Weights of a small transformer language model.
Size: 8 layers, vocabulary 32768, 78.2M parameters.
Architecture: RMSNorm before each block, no biases in attention or MLP, untied embeddings.
Training: a variant of Adam for these matrices, 1034M tokens, 3945 steps.
MLP neurons of a small language model. Each row is named by its layer, matrix (gate and up: input weights) and neuron, and shows model dimensions 352-447. Each number is 128 + 32 x the weight over its row's rms, rounded and kept within 0 to 255. A neuron's up and down rows have the sign that makes its largest values positive.
Before each neuron's rows, "fires on" lists the tokens most often at its 100 highest values on Wikipedia text that the model never trained on. A number after a token or word is its count.

fires on: "," 56, "\"," 10, " is" 6, ")," 5, "\n" 5, " from" 4
L5.gate180 [167  84 115 137 128 120 146  99 188 176 122 160 123 160 108 160 141  85 140 164  78 186 107 102 178  59 121 114 144 113 114  95  91 102 122 147 142 194 143 126 174 116 133 128 145 120 179 107 130  91 175 127 204 110 134 152 202 100 138 119 161 138 115 101  85  80  99 162 134 129 119 151 134 167 155 161 109 108 133  99  88 123 127 124 143 179 115 119 138 100 117 112 108 101 126 139]
L5.up180 [143 141 141 172 144  66  85 135 141  73 196  60 182 138 183 147 130  81 138 151  87  93 169 183 166 126 123 193 126  91 141 215  70 122 148 135 161 101 234 149  82 157 123 113 156 123 141 181  58 142 102 129 145  57 189 210 146  95 142 152  96 131  63 132 113 113 114 120 149 131 100 125  90 142 147 119 140 125 116 157 166 126 117 129 129  67 168 110 114 139  77 157 130 162 103 145]

fires on: " (" 67, "," 4
L5.gate186 [157 109 113 169 150 159 162 105 131 156  83 135 148 125 106 140  68 145 117  81  85 126 152 125 149 130 113 170 155  69 171 150  79 145 162 151 186  77 148 111 149 153 104 116 172 127 111 157  94  89 141 163 136 105  80 189 179  92 124 153 111 159 115 115 105 118 133  96 141 133 103 115 169 147 163 168 129 121 127 150 161 164 179 181 177 104 139 144 163 100  76 119 100 165 140 112]
L5.up186 [141 158 109  76 181 102 154 116 121 154 144  98 146 180 130 148 129 103 202 142 136  56 131 114 101  97 123 147 105 125 152 159 134 104 201 182 140 102 107 126  98 159 158 140  77  86 132 141 135 123 141 159 161 125 147 161 102 145 165  78 112 156 113 148 110 119 119 161 112 132 124 143  43 171 120  83 127  51 185 106 113 155 115 124  94 146 186 149 152 117  63 173 128 181 149 145]

fires on: " as" 59, "'s" 12, " As" 6
L5.gate34 [122 128 123  87 119 156 167 141  97 114 120 130 157 198 121 153 151 134 159 108  96 129 157 152 154 117  83 139  87 129 119 203 132 172 119 129 114 128 135 140 140  95 158 161 125 113 134 164 116  74 165 117 127 115  93 185  98 183 150  73 129 110 169 103 104 107 113  56 134 154 178 119 119 111 124 138 196 122 192 114 144 169 111 147  72  92 151 106 159 151 163 168  58 108  75 111]
L5.up34 [136 123  99 186 110  91  73 162 152 136 192 155  95 179 140 106 101 141  79 123  84 103 142  99 133 119 160  97 168 192 168 158 139 111 105  74 149 139  80 127 120 106  82  81 123 100 161 104 151 182 124 119  84 151 157 104 122  74 160 120 120 184 171 143 119  86 132 102  76  66 167  89 112 136 120 137 123  83 130 152 120 125 154 102 108 199 130 122  80 139  48 130 134 170 141 116]

fires on: " a" 32, " as" 10, "-" 7, " on" 5, " of" 5, " an" 4
L5.gate310 [179 175 118 205 100 122  88  96 149 145 133 101 116  86 128 117 131 150 135 141 171 181 140 141  90 146  90 155 133 138 164 138 133 145  99  74 123 133 125 140  89  89 191  55 129  94 160 108 123 141 139 111 118 126 115 120 113 129 182 133 113 177  99 134 114 101 165 129 125 147 144 157  69 134 160 116 143 106 113 129 103 123 175  68 146 158 145 117 147 149 214 173 108  93 139 103]
L5.up310 [117  90  96 110 132 122 117 117 122 115 127 143 156 143 135 144 107 158 125  47  65 148 168 139  88 163 123 117 145  80 113 130 118  85 133 166  56 132 127  94  74  90 121 165 151 133 162 193  54 116  81 185 126 165 127 166 100 113  95 191 135 132  89  98 117 101 104  90  51 134 131 142 123 180 101  75 135  94 139 130 124  81 120 136 119 114 103 170 142  65  67  98  96 169  64  75]

fires on: " of" 21, "." 17, "-" 14, " by" 12, "==" 11, ")" 5
L5.gate43 [183 150 143 144  96 112 152 124  66 112 154 158 141  61 153 156  66 181  75 114 168 116 193 157  79 137 144 149 111 151 143 109 146 139 100  85 118 107 141 132 135 100 125 104 149 124 116  93 130 152 110 125 105 116  90  79 181 149 147  98 147 130 169 106  74 118 184 137 108 137 118 123 142 139 147 118 228  74 152 125 108 155 118 176  95 156  98 165 137 103  93  78  84 138 111 133]
L5.up43 [ 71 114 101  29 104 143 136 108  94 195 110 140 121 140 134 136 102 110  60  93 138 144 110 122 117 104 138 110  87 142 161 108 156 129 123 113 117 151 112 120 142 137 104 119 177 156 130 115 127 122  95 155 173 138 106  81  59  89 134 114 100  97 106 162 178 158 117  62  59 120  99 101 138  74 151 164 121  88  97 147 121 162 114 114 126 201 145 107 118 174 110 164 131 113 126 142]

fires on: "." 66, " +" 12, " −" 6
L5.gate1057 [162 153 119 135 141 182 124 123 157 153 130 147 173 168  59 117 114 149 168 127 106  99  99 103 143  92  97 131 154 210 117 166 115 135 142  99 148  96 119 175 111 112 121 129 126  73 111 150  55 158 196 107 106  68 144 188 127 150 156 138  97 112 116 141 118 133 113 123 133 143 117 112 159 118 103 125 119 130  99 137 143 110 105  61  95 108  90 165 115 134  93 139 141 180  77 112]
L5.up1057 [139 124 137  97  89 191  92 109 121 120  79 134 117  95 119 202 110 156  99 119 113 178 116 131 159 114 129 133 124 155 109 124 111 161  86 113 160 128 133 107 153 133 118 134 127 157 131 180 120  98  96 115 129 119 114 144 148 103 182 132 133 114 163 140  93 139 132 157 159 121 168 115 111 100 116  96  49 106 139 155 100  98 149 102 124 131  97 170 129  90  87 157 131 165 121  84]

fires on: "\n" 24, " (" 15, "===" 10, " |" 8, " ===" 5
L5.gate817 [ 97 164 118 103 128 188 104 138  92 117 154 137  95 164 182 151 122 112  50 110 146 108 116 100 131 129 123 148 155 120 117 115 163 148 192 114 145 199  88 133 131  99 159  99 125 224 138  83 121  90 113 172 158 136 114 177 188 122 185 107 144 186  75 123 116 117 138 152 100 170 110 136 199 163 142 177 122 123 123 136 141 184 142  85 163 141  83 128 216 157 138 122 136 129 157 142]
L5.up817 [ 92 127  94 162 154  60 162 100 108 112 121 171 126 118  92 117  87 144 148 101 121 133  70 113 133  97 112  90  55 208 121 126 123 156 151 129 145 132  81 191 103 157  82 111 139 111 111 159 139 125  62 140 141 138 141 112 166 157  88 132 120 165  95 108 116 121 130 207  81 168 142 170 103  80 145 156 132 197 185 181 129 166 138 108 115 101 101 139 134 136 118 120 152 144 143  81]

fires on: " |" 55, " not" 11, " as" 8, " to" 6
L5.gate26 [ 73 103 124 113 127  63  90 130  95 185 104 130  98 123  64 119  84 158 112 155 180 101 133  69 143 143 155  85 160 191 118  73  99 111 116 159 101 185 127 133  93 136 178 175 145 135 121 129 173  76 161 115  87 165 131 155  80 140  88 100  80 107  97 123 112 134 166  91 180  75  92  73  78 131  92 128 135  57 104 164 159 174 155  90 144 101 125 117 103 135 128 148 106 147  81 144]
L5.up26 [ 89 135  66 119 128 122  84 100 130 114 156 136 118  81  99 115 173  79 118 160  85 114 107  72 155  84 113 124 140 166 111  98 109 110  55 116 109 158 152 154 155  66 122 121  85 164 160 148 150 158  99 151 175 103  99 128 168 124 131 144 164 141 137 175 141 154 109 140 177 144 181 153  85 113  99 159 128  90 102 121 141  47  97  40 176 110 159 124 183 118 140 125  92 118 167  87]

fires on: " States" 17, " York" 12, " of" 12, "-" 9, " was" 8, " a" 7
L5.gate333 [182 191 117 142 147  93 183 196 136 133 163  46  70 138 107 166 128 169  90  69 123 119 139  89 106  88  94  84  67 137 151 117 121 147 211 106  92 107 165  94 170 161 118 133 150  82 155 149 112 139 145 127 176 108 169 131 156 142  71 126 141 148 123 108  91 154 198 143 115 173 184  71 154 140  97 101 174 154  99 103 146  87  71 138  72  96 102 183 113  41 121 130 147 170 130 107]
L5.up333 [137 164 114 102  94  93 144 132  57 124 187 161  93  86  72  83  85 129 101  82 140 190 147  92 110 138  76  92  78 121 170 140 115 121 137 133 172 188  90  88  96 112  94 130  54 168 143 123  53 135  94 141 162 177 116  76 174 161 170 173 104 181 132 108 106 169 115  62 109 127 143  55 160 129  93 137 232 158 157 126  99 117  77  93 123 137  97 142  83 120 156 154 105 126  92 142]

fires on: "." 25, ";" 12, "," 9, "==" 9, " ;" 8, " |" 7
L5.gate1107 [155 132 123 140 162 156 145 139 133 102 144 123 150  92 123 109 102  89  98 165 139  87 145 169 106  23 132  98 200  91 126 146 112 107 143 115  91 131 117 140 132 183 174 137 153 191 123  63 152  53 174  98  74  86 114 169 137 166 143 135 108  96 157 135 100 130 112 141 126 172 166 168 132 137 160 117 100  70  65  84  91 161 143 159 177 119 109 101 184 129  88 147  92 128 181 116]
L5.up1107 [178 124 154 111 138 114 144 128  74 169 103 126 140 148 113 154  58 123 130 170 138 150  88 116  79 101 172 131 153 162 115 121 151 108 145  93 160 109  92 126 122 132 122 103 129 115 117 114 119  76 169 123 114 127  71 218 167 172 128 167 124 123 139 131  83 150 101 137 142 142 162 139 104 107 153 137  96 132 161 178  73 170 156  40 212  88  92 165 181 151 134 146 129 154 104 128]

fires on: " (" 30, " Albums" 13, "." 7, " US" 6, ":" 5
L5.gate1065 [160 108  87 138 132 150 130  86 122 150 147  94 112 112 145 109 108 123 173  85  76 117 141 121 128  28  98 123 110  88 176 126  84 187 141 118 134 153 177  98 152 157  97 102  93  93  83 143 145 111 136 176 138 175  95 137  97 138 125  97 127 166 133 174  81  91 163  99 148 153 143  70 127 123 135 103 193  89 174 124 173 122 183  87 125  96 171 129  71 129 169 101 133 184  99 131]
L5.up1065 [137  88 167 101 169 157 153  85 143  67 155 138 136 161 198 169 152 122 112 131 101  95  54 136 150  91 116  73  88 105 118 169 130 144 101 124 107  92  97 120 150 127 167  72 157  98  86 109 139 194 110 142  82 166 144 159 147 161 165  97 176 123 121 106 161 125 156 172 125 149 110 109 104 101 131 101  58  92 109 144 142 150 111 162 134 117 121 115 130 143 133  92 139 165 119 149]

fires on: " |" 40, "\n" 20, " which" 9, " that" 5
L5.gate630 [144  96 149 119  97 166 111 106 135 122 157 141  98 145 176 121 137 143 120 112 140  83 170 144 127  93 172  81  73 125  97 119  75 149 154 131 153 157  90 105 158 117  73  87 190 181  89 107 147 117 156 128 190  72 187 197 138 110 159 174 172 200 119 127  83 100 161  98  83 111  99 133 128 111 150 182 127 103 114 158 126 126 154 160 117 157 118 120 103  58 155 101  92  85 120 112]
L5.up630 [131 124 112 202 155 137  94 131 144 124 116  78 144 167 139 167 119 105 156 134 160 204 124 158 149 134 137 137 123 128 154  89 124 119  78  94  96 108 129 128 111 137  95 119 155 136 162 136 167 122  59 119 102 153 150 139 117  91 130 144 133 137 128 154 125 169  92 170 177 142 146 183 109  93 154 131 129  92  79 178 117 120 130 137 137  95 155 106 136 155 158 116 138 178 129 157]

fires on: " a" 16, " to" 15, " for" 7, " with" 4, " professional" 4, " an" 4
L5.gate840 [163 114 153 148 118 187 120 162 155 174 142 160 185  99 123 120 128  96 138 135 127 165 117 153 135 179 115 209 164  89 114 183 106 147 198 150 178 109 114 120 126 127 138 119 143 132 162 198  71 101 116 161 115 110 156 156 141  70 137 105 166 111  69 152 110 163  80 144 118 198 127 197  97 126 154 122 113 105  94 121 105 129 163 175  79 169 113 133 134 113  99 138 150 106 163  79]
L5.up840 [143 106 108 156 116 146 111 160 156  49  77 122 166 124 157 116  79 155 166  71 160 153 115 109  79 125 142 119 146 137 151 103 146 129 145 119  89 103 138 136 129 130 131 190 130  33 114 116 165  97 123 136 169 136 137 108 109 153  83 140 101 165 166 156 136 119 123 168 132  92  96 121 161 151 133 156 134 145 120 121 136 129 129  96 147 146 156 191  92  82 128 125 104 152 123 116]

fires on: ":" 45, "9" 7, " |" 7, "7" 5, "." 4
L5.gate737 [107 143 117 120  89 110 181 116 183 124 146 138 154 114 115 134 184 110  78 217  95 158  63  31 159 162 212 134 105 187  88 100 109 128 140  76 114 108 121 130 122  79  99  62  95 115 126 185 137 146 104 124  95 134 114 184 162 148 152 138 155 125  83 135  81 145 143 101  67 113 116 132 152 145 115 148 187 136 141 117 124 121 161 110 159 124 136 158 149 154  91 124 123 144 125  83]
L5.up737 [166 100 167  67 136 137 158 140 122  94 119 111 122 115  93 121 142 163 136 129 114 118 206 116 143 158 146 131 148 130  63  91 116 104 145  64 140 138  96 110 109 117 176 162  94 165 142 103 115 150 173  91 114 111 133 132 113 132 163 146 111 121 135 104 103 147 138 102 109 136 121  94 123  52  94  82 123 151 129 136 104 150 103 118 158 137 159 164 172  94 109 151  79 153 121 154]

fires on: " as" 89, "\n" 5
L5.gate154 [167 114  91 143 138 140 132 128 166 109 138 110  88  87 116 107 122 109  93 120 142 124 102 171 171 113 144 123 116 115 125 107 105 114 168 122 132 182 147 136 145 142 135 150 142 108 141 119 148 137  89 118  94 100 116 177 106 135  93 107 102  72 102 127  42  89 107 136 126 118  95  94 117 113 151 131 119  99 121  72 148 118 114 111 113 133 158 123 153 105 163 143 115  90 139 138]
L5.up154 [ 54 116 119 135 137  72  76 190 138 122 121 134 150 146  77 118 120 147  89 112 105 140 151 133 178  96 123 116 127 135 147 151 101 110  55 116 149 148  72 125 177 128 132 104 119  90 122 131 172  94  74 130 130  88 148 193 140  91 145 183 214  86 131  82  77  83 177 121 136 148 111 101 100  61 179 219  56  89 142 116 130 133 132 119  99 127 152 111 205 166 145 102 114 122 131 125]

fires on: "'s" 38, " and" 28, " their" 10, "'" 4
L5.gate742 [139 103 169  71 110 107 137 197 105 181 205  85  83  93  83 144 131 137 112 117 131  94  99 114  95  88 139 147 102 158 158  69 118 129 143 114 119  78 126 123 112 177 146 155 173 174 124  61 133 171 123 144 178 187  61 138 146  92 132 153 194 136 148 137 142  82 136 113 110 129 181  84 111 174 197 109  77  86 145 156 148  92 141 142 131 117 141  93 143 149 146 112 124 162 169 127]
L5.up742 [119 150 132 159  98 200 120  91 132 147 170 104 163  45 146 143 109 120 102 118  77 117 127 142  95 165 151  70 152 133  67 134 160  59 103 163 131 107 166 158 173 166 186 148 173  42  47 152 151 115 150 122 131 116  87 107 125 137  80 158 146 167  96 110 136 105 161 163 147 187 139  65 109 117 109 127 182 115  46 129 129  91 194 120 130 175 175 102 117  87 108 154 164 131 157  95]

fires on: " are" 27, " were" 23, " |" 12, " was" 11, " is" 7, " —" 4
L5.gate1115 [106 156 144 187 101 176 124  94 155 185 146 146 132  92  85 143 119  94  85 164 116 102 109 144 115 159 108 103 140 142  92 137 135 166 145 121 114 136 201 103 151 121 136 109 131 115 152  86 161 115  95 147 113 184 156 121 125 146 102  83  99  99  84  58  99 109 154 129  47 169 140 150 120 144 157 177 107 143 121 118 101 132 106 132 113 152 174 190 215 114 131 140 112 193 136 149]
L5.up1115 [182  97 141 144  96 103 124 169 109  71 151 177 128  92 105 115 200 152 141  95 129 108 154 177 105 170 143 103 122 133 180 159 161 125 147 119  60  68 190 131 113 116  88 153 139  72 156  91 160 151 137 112 118 156 128  73 118 121  91  83 168 130 143 159 131 102 125 138 103  81  95 117 143 147 129 141 141 119  74 167 163 133 134 122 109 171 126 152 101 182 113 147 134 164 144 133]

fires on: ":" 25, "-" 18, "." 16, " -" 7, " –" 7, ".)" 5
L5.gate510 [192  71 106 153 154 139 173 119  93  83 101 185 177 188 125 134  59 182 178 188  71 168 168 146  90 101 144 170  95 135 119 168 143 149 124  59 100 143 130 118 147 129 105 119 125 155 127 191 105 141 131 134  95  89 127 198 152 124 144 165 113 118 126 132  74 154 171 127 181 152 130 121 107 137 148 152 139 148 180  95 112 112 170 108 126 119  92 153 139 151  95  74 123 168 126 105]
L5.up510 [127 177 135 118 122 184 176  78 113  78 146 150  77 223 103 184 143 154 137 105 155 140 145 129  86 137 121 104 132 158 110 167 107  88 185 122 120 164 149  65 138 129 204 156 119 103 112 132  72 109 154  71 191 152 131 109 194 151 127 139  85 138 162 144 131 159 108  81 114 164  98 147  84 115 144 106 134 157 125 120 139 108 105  35 176 150 149 133 177 119 132  97 129 140 133  93]

fires on: "-" 25, ":" 15, " a" 10, " be" 8, " is" 7, " as" 5
L5.gate413 [195 195 171 164 134 117 126 133 132  73 101 123  86 101  79 115 109 115 111 140 181 107 228 168 105 132 185 164 120 185 157  60 141 188 142  93 105  85 208 150 104 129 110 151 135 155 122 148 128 180 146 194 157  98 141 108 158 163 158  69 126 106 120 176  92 111 165 143 168 174 144 126 149 100 154 121 134  82 167 112 106  92 126  93 141 159 117 176 109 181 107 144 154 126 145  99]
L5.up413 [146 186 161  89 123 137 165 128  88 119 102 101 154 139 129 138  62 163 108  99 108 154 104 154 126 172  78 148 118 162 137 111 193  88 125 155 105 118 141  71 130 145 141 144 158 136 137 106 119 123 111 127  62 118 107 131  74 152 146 159  86 115 105 120 163 165 138 109 142 110 134 102 104 116  95  59 140 124 152 120  70  93 136 132 144 118 136 176 145  71 144 187 149 100 114 113]

fires on: " –" 20, " -" 17, " |" 6, "2" 6, " —" 5, " 5" 4
L5.gate1080 [133 153 160  83 122 131  92 186 129 101  87  86  90 145  94 155 157 181 138 135 112 144 140 131 128 147 129  95  99 114 155 157 175 117  97 150  95 151 113 112 112  67  83  99 124 133  71 101 209 145 140 107  96 179 174 113 144 142 129 143  91 143 129 129 117 167 194 168  58 128 110 205 112 106 139 168 120 189  85  93 130 119 124 124  98 144 213 121 102 171  88 177 119 102 197 147]
L5.up1080 [147 123 138 149 114  65 147 125 122  78 112 109  66  70 104 111 129 176 127 117 170 126 180 140 149 161 167 107 102 144 129  93 156  87 118  90 139 118 106 135 112 143 144 125 140 132 102  97 153 134 151 106 126 163 129 149 113 101  79 168 153 111 135 105 106  99 135 152 124 115 107 166 167 184 203  62 142 151  99 142 176 129 157 134 105 174 124 175  85 102 170 119  89 121 196 166]

fires on: " as" 26, " the" 15, " first" 12, "." 10, "'s" 8, ")" 4
L5.gate192 [141 100 126 101 143 123  74 122 124 139 102  95 124 189 127  95  91 157 114 112 129 119 109 109 145 127 163  87 135  73 133 141  50 146  96 141 145 132 120 143 138  83 152 108 182  74 191 110  28 104 103 188 111 130 124 126 154  96 226 132 154 159 129 103  75 120 122 142 151 125 167 105 144 150 135 145 163 106 133 162 137  21 124 130 116  61 132 130 141 135 143  95  60 187 129 139]
L5.up192 [ 92 150 136 158 137 119 135 107  91 141 185 108 152 135 159 145  88 134 118 151 154  98 150  83 138 143 102 147 110 123 151 157 128 168  76 115 116 155 128 138 135 135 144 141 172 103  96 100 117 126  87  97 163 144 137 115 179 143 118  94  96 121 140 105  49 104 106 159 152 151  69  91 114 137 151 191  92  86 114 140  80 118 140  99 131 103 174 163 143 149 142 143  22 118 176 118]

fires on: "'s" 44, " his" 6, "'" 6, " had" 5, " Their" 5
L5.gate39 [107 146 128  99 103 127 162 135 153 132 107 142 171  97  42  91  83 136 110 108 163 101 114 114  73 117 161 148 103 113 153 124 161 128 153 108 111 154  97 152 114 153 165 142 112  87  26 140 206 112 176 169 156 174 111 141 159  90 151  95 112 135 104 169  82 146  74 112  65 120 134 115 121 153  96  63 117  91 103 135 150 154  65 103  66 121 112 138  81 199 112 120 120 114  94 185]
L5.up39 [ 67 115 152 151 121 171 144 153 143 117 149 144 166 105 115 123  93  83 146 126 163 147 107 110 104 158 178 125 193 177 133 134 148 148 134 142 123 104 157 180 129 191 152 165  91  88  85 125 193 139 105 124 153 177 198 124 134 156 172  99 162  85 141 123 121 142 143  87 122 175 137 135 123 130 114 102 103 142 126 136 121 147 139  97 125 150 118 158 165 150 138 117 157  62 124 106]

fires on: " in" 20, " is" 18, ")," 15, "," 8, " was" 8, " She" 6
L5.gate606 [104  90 102 158 153 178 161 166 114 112 123 117 100 127 130  77 107 133 147 116  99 127 143 143 156 108 129 116 144 134  92 124 133 120 145 103 121 177  86  89 122 157 158 116 103 172  91 102 141 139 118 106 108 131 141 208 143 125 158 117 183 150  92 112 125  80 152 116 171 159 107  79 128  75 167  80  68  32 196 134 147 151 123 128  91 105 123 164  94  94 141 155 117 138 108 175]
L5.up606 [112 163 159 113  64 134 145 124  83 140 109 115 191 183  88 116 113  98 117  92 196 145 130 144 172 141 111 193 166 139 134 164 160 158 184  76 117 132 157 113 168  77 129 158 180 154  84 165 120 114 113  91 126 130 113 118 106 121  85 136 131 132 139 138  72 161 134 130 139  84 117  83 154 119 140  96 156 122 140 122  86 137 119  81 116 107 221 137 172 108 112  89 104 140 185 169]

fires on: " a" 19, " =" 13, " of" 8, " attended" 7, " the" 7, " to" 6
L5.gate257 [130 187 113 146 223 108 118 161  82 138 100 112 151 149 110 155  72 106 121 111 147 139 162 121 143 118 102 163 138 154 140 114 113 172 134  82 154 128 152 112 140 158 118 160 132 115 128 125 114  80  92 185 147 176  35 191 116 147 125 197 111 228  98 132 140 149 118 140 119  85 145 151  89 189 135  91 127  78 124 192 129 145 127 111  98 143 110 158 128  40 140 122  81  96 145 185]
L5.up257 [114  80  98 171 153 145 141 171 114  59  87 166 129 169 136 137 108 143  94  82 142  99 134 108 113 126  94 127 146 198 120 130 106 162 148 134 136 121 115 154 111 100 110 180 146 120 100 147  93 154 132 126 107 143 131 142  69 140 101 104 162 157  88 109 110  91 146 171 120 126 174 162 141 122 141  94 148  43 175  91 109 104 166 111 134 164 172 172 115  66 170 192  69 143 148 155]

fires on: " as" 18, " was" 18, " of" 12, ":" 5, "%" 5, " a" 4
L5.gate896 [134 154 103 140 133  93 137 168 131  98 173 154 128  87 105  76 154 106 166 122 144  88  90  81 144 141 112 114 111 163 156 120 127 175 167 174 157 118 170 136 120 150 119 175 105 169 142 182  79 103 109 109 101  87 146 121 110 144 125 170 106 163  77 197 174 155 187 112 121 126 132  92 126 138 115  52 123 132  42 137  94  59 139 151 136 165 123 156 149 128  87  75 159 101 114 177]
L5.up896 [128  74 160 108  60 124  87 116 141 116 127 112 159 147 151 116 138 129  81 135 106 157 170 135 108 142 156 125  66 126  68 144  89 171  47  75 143 165 113 178 150 166 169 182 112 111 116 195 113 163 103 112 156 128  98 106 143 179 138  77 198 142 140  99 135 114 194  78 120 169 118 102 145 112 149 142 128  74 126 111 115  91 124 126 102  92 124  69 177 155 141 160 128 197 134 138]

fires on: ";" 35, "," 17, " –" 6, " |" 6, ":" 4
L5.gate1154 [121 164  74 175 120 177 137 155 125 100 121 156 145 186 142  92 153  35 137 155 108  76  78 135 108  89 166 129 136 176 120 164  87  70 145 109 127 146 176 152 140 110 119 119 143 175 120 110 174  98 133 141 138  74 123 126 150 144 124 168  83 133  81 142 106 156 109 160 122 112 137 130 121 108 170 111 159 154 168 164 114 109 120 117 148 117 130 121 152  95 113 142 146 163 154 129]
L5.up1154 [166 142 143 213 147 158 144 145  86 141 107 134 141 121  80 110 124 150 146 232 111  99 111 176 162  97 165 138 156  87 146 160 130 135 158 119 178 103 132 124 144  96 112 128 151 123 115 116  87  88 119 157 139  62 139 170 128 129  94  70 108 109  94 111  42 160  99  73 200 158 142 121 168 129 123 141 131 147 129 131  90 108 127 136 147 130 121 112 151 137 137 160  95 157 162 119]

fires on: " is" 31, ":" 11, " can" 7, " |" 6, " was" 4
L5.gate635 [ 86 190  72 192 122 155 107 158 164 120 112 183  84 167 167 122 139 125 126 141  89  60  59  99 137 106 165  84  63 112 175 130 110 117 126 111 137 110 122 104 142 113 103  83 155 168 111  96 100 141  89 165  74 213 143  79 126 143 130  75 154 130 115 172 125 150 170  96  83  89 205 139  78  73 128 112 128 138 161 122  67 124 139 106 124 122 114 157 105  66 109  91 191  82 146  82]
L5.up635 [160  65 108 135  63 135 113 119 128  94 106 135 129 168  81 146  81  71 105 174  95 146 198 175 148 120 131 124 166 132 116 193 172 104  60  76 101 146 112 143 104 149 155 118  99 140 213 155  98  98 210 154 139 156  94 158  65 110 166 127 101 145 143 178  84 149 133  85 150 131 116 116 132 121  66 154 112  97 139 116 154 190 149 184  88 141 118  92 173 176 149 183 108 124 101 147]

fires on: "." 45, "," 26, ")" 9, " and" 4
L5.gate221 [180 132  99 188  93 194 108  97 180 130 119 208 130 132 134 103 119 165 166 159 109 123 131 194 119 125 151  86 120 139 181 167 135 137 110 134 107 100  81  98 113 177 154  97 134 105 120 111  91 184 137 129 127 193  99 137 170 139 154 173 107 104 157 101  74 132  72 176 188 148 121 103  54 152 182 141 149 199 139 120 175 152 177 115 145 113 132  96 187  85 106 174 124 113 124 183]
L5.up221 [124 125 102 109 170 109 155 169 174 164 155 119 161 188 107 126  89 135 149 117  98  84 113 164 130 149 160 122 196  98 143 145 149 104 139 132 158  72 111 143 133 196 112 141 152 132 125 140  85  97 153 125 108  75  87 232 149 161  88 137  99 120 126 136 146 149  85 133 145 132 114 102 120 145 198 115 146 131 137 161 129 117 114 121 138  98 136 167 145 142 154 147 155 109 142 159]

fires on: " as" 43, " A" 6, " As" 5, " (" 5
L5.gate849 [192 148 123 147 112 169 144 133 142 121 165  50 102  77 160  79 124 175 152 169 116 129 134 136 174 121 110 143 141 161 149 143 159 116  55 133  64 122 110 154  94 139 164 176 152 121 156 117 126  86  89 152  49  92 116 144  87  87 109  86 113  69 109 156  79 128 165 126 143 125 121  75 127 104 144 134 183 140 174 150 164 139 152  95 113 162 188  62 148 153  92 179  76 134 107 172]
L5.up849 [142 142  98 148 105  54 115 120 156 116 132 158  70 173 118 157 151 137 140  72 131 132  84 150 144 125 132  89 118 108 135 145  89 101 187  99 159  96  83 147 156  98 114 148 128 139 100 134 127 147 132 121 105 135 100 106 129  78 156  57 201 168 122 172 157 103  70 147 103 179 192 180 157 160 157 131 151 131 133  91 120 162 136 131 125 114 110 100 130 138 125  75 116 121 155 130]

fires on: ")," 40, " (" 29, "," 23, ")" 6
L5.gate653 [139 135 118  97 132 161 164 151 152 148 144 122 131 119 131 122 121 113 105 102 128 149 155 147  67  98 162 152 130 145 143  88  95  91 143 194 146 165 121 105 141 144 177 132 163 123 119 135 104  35 147 168 108 182 104 127 127 114 123 183  99 111 127 122  95 151  92 119  89  72 107 111 115 121 109 142 119 143 143 176 164 153 182 108 136  97 128 147 116 149 151 168 144 170  90 150]
L5.up653 [186 111 113 108 111 161 165 146 109 179 118 122 183 130  79 126 175 153 163 118  97 132  92 149 109  80 121 116 124  97 103 146 123 148 146 123 135 140 125 171 124 102 109 162 144 118 120  55 154  86 111 170 155 159 169 122 155 126 178 155 185 122 132 149 106 113 103 145 117 150 104 111  61  93 118 125 128 111 128 150 129 154  88 149 161 124 185  77 179 166 131 161 125 141  98 171]

fires on: " as" 69, " As" 12, "As" 8, "-" 6
L5.gate509 [109  91  39 177 143  96  91 202 172 145 124 143  75 174 126  86 110 162 127 125  96 136 125  84 107 138 179  86 156 107 117 110 183 130 135 161  80 131 188  83 169 144  83 136 132 111 137 135 159 129  82  87 115 137 151 154 172 117  88 188 124  76 176 142  87 157 132 100 106 147  72 149 118  47  94 161 108  79 128 103  41 120 124 127 198 100 136 138 192  98 158  97 140 138  99 153]
L5.up509 [ 70  92 132 150 158  69 105 131 129 120 124  98  94 137 151 145 200 149  98 114 106  82 110 122 168 130 125 128 181  95 131 124  94 136 101  92 139 123 101 117 107 138 114 169  98 132 135 170 149 166 204 101 119 161 137 161 110 218 111 137 107 153 127 118 113 113 123 141  57 143 108  96 147 152 124 105  81 110  97 107 157 174 117 129 108 130  96 121 181 119  89 125 106  95 126 114]

fires on: " that" 21, " by" 13, " for" 11, " which" 8, "=" 5
L5.gate53 [147  85 156 140 139 143  93  88 133 112 120 151 104 152 181 148 110 107  88 142  97 151 137 171  96 106 132  74 100  73  86 192 166 162 117 113 162 140 136 102 179 101  98 119 119 116 100 158 139 138 122 111 135 109  90 161 133  68  96 125 163 131 109 127 114 122  94 112 188 171 150 148 158 102 154 123 124 103 151  79 147  86 127 130 151 116 144  65 110 148 136 108 119 114 140  83]
L5.up53 [164 163 107 115 137 194 164 175 128 151 127  98 136 161 121 122 164 111 149 165  91 160  93 167 171 105 185 152 141 117 146 132 228 132 124 106 134 144 117  83 186  88 123 158 131 152 184 178 111 114 103  78 160 113 163 138 135 137 129 113 111 139 138 139  95 127 107 103 124 161  84 120 119  86 143 127 144  99 169  93 130 162 199  56  98 136 167 116 223 163 118 111  85 123 142  99]